Part of a small language model's weights.
Size: 19 layers, width 256, MLP 1024 tanh GELU, vocabulary 8192, 17.2M parameters.
Architecture: learned positions, biases, tied embeddings.
MLP neurons of a small language model. Each row is named by its layer, matrix (up: input weights) and neuron, and shows model dimensions 128-223. Each number is 200 + 20 x the weight over its row's rms, rounded and kept within 0 to 999.
After each neuron's rows, "fires on" lists the tokens most often at its 100 highest values on Wikipedia text that the model never trained on.

L11.up467,229,207,208,232,176,215,241,218,185,214,198,226,191,234,188,212,197,239,204,204,187,179,187,204,148,183,196,191,195,197,180,214,148,202,249,207,212,218,184,162,182,204,175,203,220,192,236,193,209,211,176,207,198,182,218,183,190,192,180,206,203,179,221,190,216,191,154,177,207,242,192,184,161,194,214,170,182,237,182,227,195,197,190,177,212,217,174,203,199,212,194,175,190,215,191,221
fires on: "-", " "

L14.up487,192,191,190,205,223,197,175,197,197,245,213,234,187,197,222,241,196,200,206,220,241,223,210,182,198,205,195,211,222,237,200,179,194,213,224,201,190,190,178,194,208,208,197,214,205,253,210,214,203,212,193,144,179,180,186,201,163,225,208,209,196,226,184,192,219,190,174,227,211,204,223,200,195,192,188,213,213,195,186,172,177,220,202,220,188,197,227,233,207,206,217,157,193,202,197,215
fires on: "0", "3", "2", "4", "5", " known"

L15.up742,192,230,178,176,191,197,224,204,198,228,175,171,180,194,193,185,225,198,174,216,191,187,199,195,191,222,178,246,193,216,168,239,205,231,187,176,218,200,173,192,205,192,194,215,213,195,173,202,183,208,166,230,197,242,207,199,190,211,220,187,184,194,179,179,214,227,189,201,197,211,194,234,179,190,212,208,214,237,186,193,215,200,197,227,175,197,211,237,215,205,198,186,225,218,237,208
fires on: " ", " −", "2", "4", "9", "1"

L15.up849,192,188,199,241,201,191,196,199,186,202,212,127,167,208,180,200,190,230,198,200,220,219,191,192,186,241,169,206,212,217,144,202,169,223,214,196,199,194,193,145,173,212,211,225,217,167,230,158,208,224,206,175,198,187,212,187,198,187,192,224,221,188,210,237,179,221,199,204,205,209,207,198,190,225,163,190,216,203,208,172,184,176,194,214,190,203,171,226,204,208,181,224,223,202,194,200
fires on: " ", " (", ","

L15.up351,220,200,216,204,161,175,199,210,211,213,223,196,193,239,214,228,209,163,188,189,202,201,218,188,164,183,209,220,239,221,190,171,205,219,243,218,204,183,213,191,191,200,236,240,195,193,195,200,215,191,220,173,196,215,193,171,210,200,182,173,194,192,165,176,174,205,215,185,185,178,215,230,179,225,232,222,185,233,207,190,212,184,220,209,175,178,205,226,208,184,211,194,194,213,233,212
fires on: " as", "F", " very", "ble", " Fe", " Fa"

L11.up849,188,194,188,194,190,201,187,176,192,239,195,207,226,191,206,200,204,246,160,148,181,185,204,224,187,228,215,167,214,203,201,190,206,179,222,187,177,235,224,225,186,210,224,192,236,188,211,188,205,178,199,215,196,214,200,213,175,191,184,217,180,221,183,219,202,207,181,198,223,190,206,179,204,179,202,169,208,212,210,174,226,216,187,239,210,198,209,145,200,167,219,227,214,195,212,221
fires on: " from", " with", " (", ",", " as", " of"

L11.up783,211,216,238,190,226,180,234,210,177,220,202,198,220,190,227,202,184,200,160,207,209,206,197,241,172,195,183,210,178,204,198,239,203,189,206,160,198,236,201,178,189,228,149,216,201,190,240,191,192,185,192,204,216,225,199,178,186,191,193,197,215,200,181,172,218,198,186,217,224,205,185,224,192,217,185,178,230,210,207,203,193,213,191,180,225,208,224,200,194,173,193,202,211,205,218,178
fires on: "-", " ", "–", ","

L14.up313,228,211,192,188,214,181,222,202,208,193,217,194,228,212,211,185,200,210,181,213,202,192,196,197,209,195,171,180,220,220,179,210,173,186,226,183,175,224,201,169,214,212,204,185,206,207,223,192,215,193,194,248,212,189,180,212,203,179,222,209,201,196,187,165,192,184,204,227,234,216,201,221,195,208,194,168,208,207,173,221,203,209,208,170,192,238,197,184,176,165,188,152,230,207,224,176
fires on: " ", " |", " (", "-", "/"

L13.up159,187,194,175,192,206,194,204,208,242,209,203,155,210,173,197,171,208,192,215,205,214,223,188,215,179,228,217,210,200,225,197,213,205,227,181,172,187,193,203,214,211,223,211,203,176,183,210,165,215,244,189,187,208,195,213,186,245,215,225,229,194,159,228,227,171,239,196,231,226,203,208,160,175,174,155,179,214,205,198,192,216,186,223,165,204,195,209,203,184,179,182,215,217,195,159,219
fires on: " (", " ", "0", "ep", "ho"

L13.up617,204,189,196,164,194,221,187,131,186,238,195,214,212,163,215,200,203,225,192,155,214,199,137,209,206,192,178,204,201,211,169,202,211,202,229,226,217,201,222,216,234,203,183,209,196,183,190,212,222,196,186,200,193,212,212,200,163,186,189,214,200,195,221,192,160,192,163,217,175,172,219,202,235,198,200,169,179,188,196,207,210,208,216,194,208,215,199,184,189,186,198,197,246,202,199,193
fires on: ",", " in", ":", " of"

L14.up554,164,193,204,183,211,248,220,172,198,184,242,178,168,205,174,182,201,201,192,243,190,196,191,208,166,202,189,215,185,173,201,213,208,222,197,182,210,198,167,213,192,202,204,242,188,214,166,229,196,220,212,187,208,185,165,167,223,251,228,205,181,234,208,179,195,245,167,196,179,199,210,182,188,182,214,176,211,208,161,202,199,174,213,194,180,184,229,206,183,170,211,227,235,224,217,219
fires on: "0", "1", "8", " ", "3", "6"

L13.up564,214,216,139,198,201,232,191,216,227,230,196,181,194,194,215,211,213,218,185,185,225,183,222,194,213,211,206,213,196,220,208,204,182,187,209,162,207,209,217,205,208,196,213,176,209,216,207,192,222,234,174,180,182,212,184,232,210,191,208,214,202,196,218,195,222,221,218,214,179,216,238,198,165,201,172,175,222,223,200,193,203,178,176,225,185,207,215,205,239,198,177,217,181,225,199,218
fires on: " ", "-", " (", " Am"

L14.up51,191,160,184,230,190,254,211,198,209,210,188,198,243,201,200,211,220,166,198,184,192,239,173,202,199,206,210,193,184,218,195,195,254,221,194,184,202,218,201,217,192,222,165,216,227,203,191,189,215,175,205,221,206,201,217,204,201,206,183,202,212,225,206,159,214,194,198,178,190,170,192,186,207,190,205,208,185,192,184,213,214,209,183,182,219,271,181,186,229,189,183,172,199,184,183,192
fires on: " |", ":", "N", "9", "3"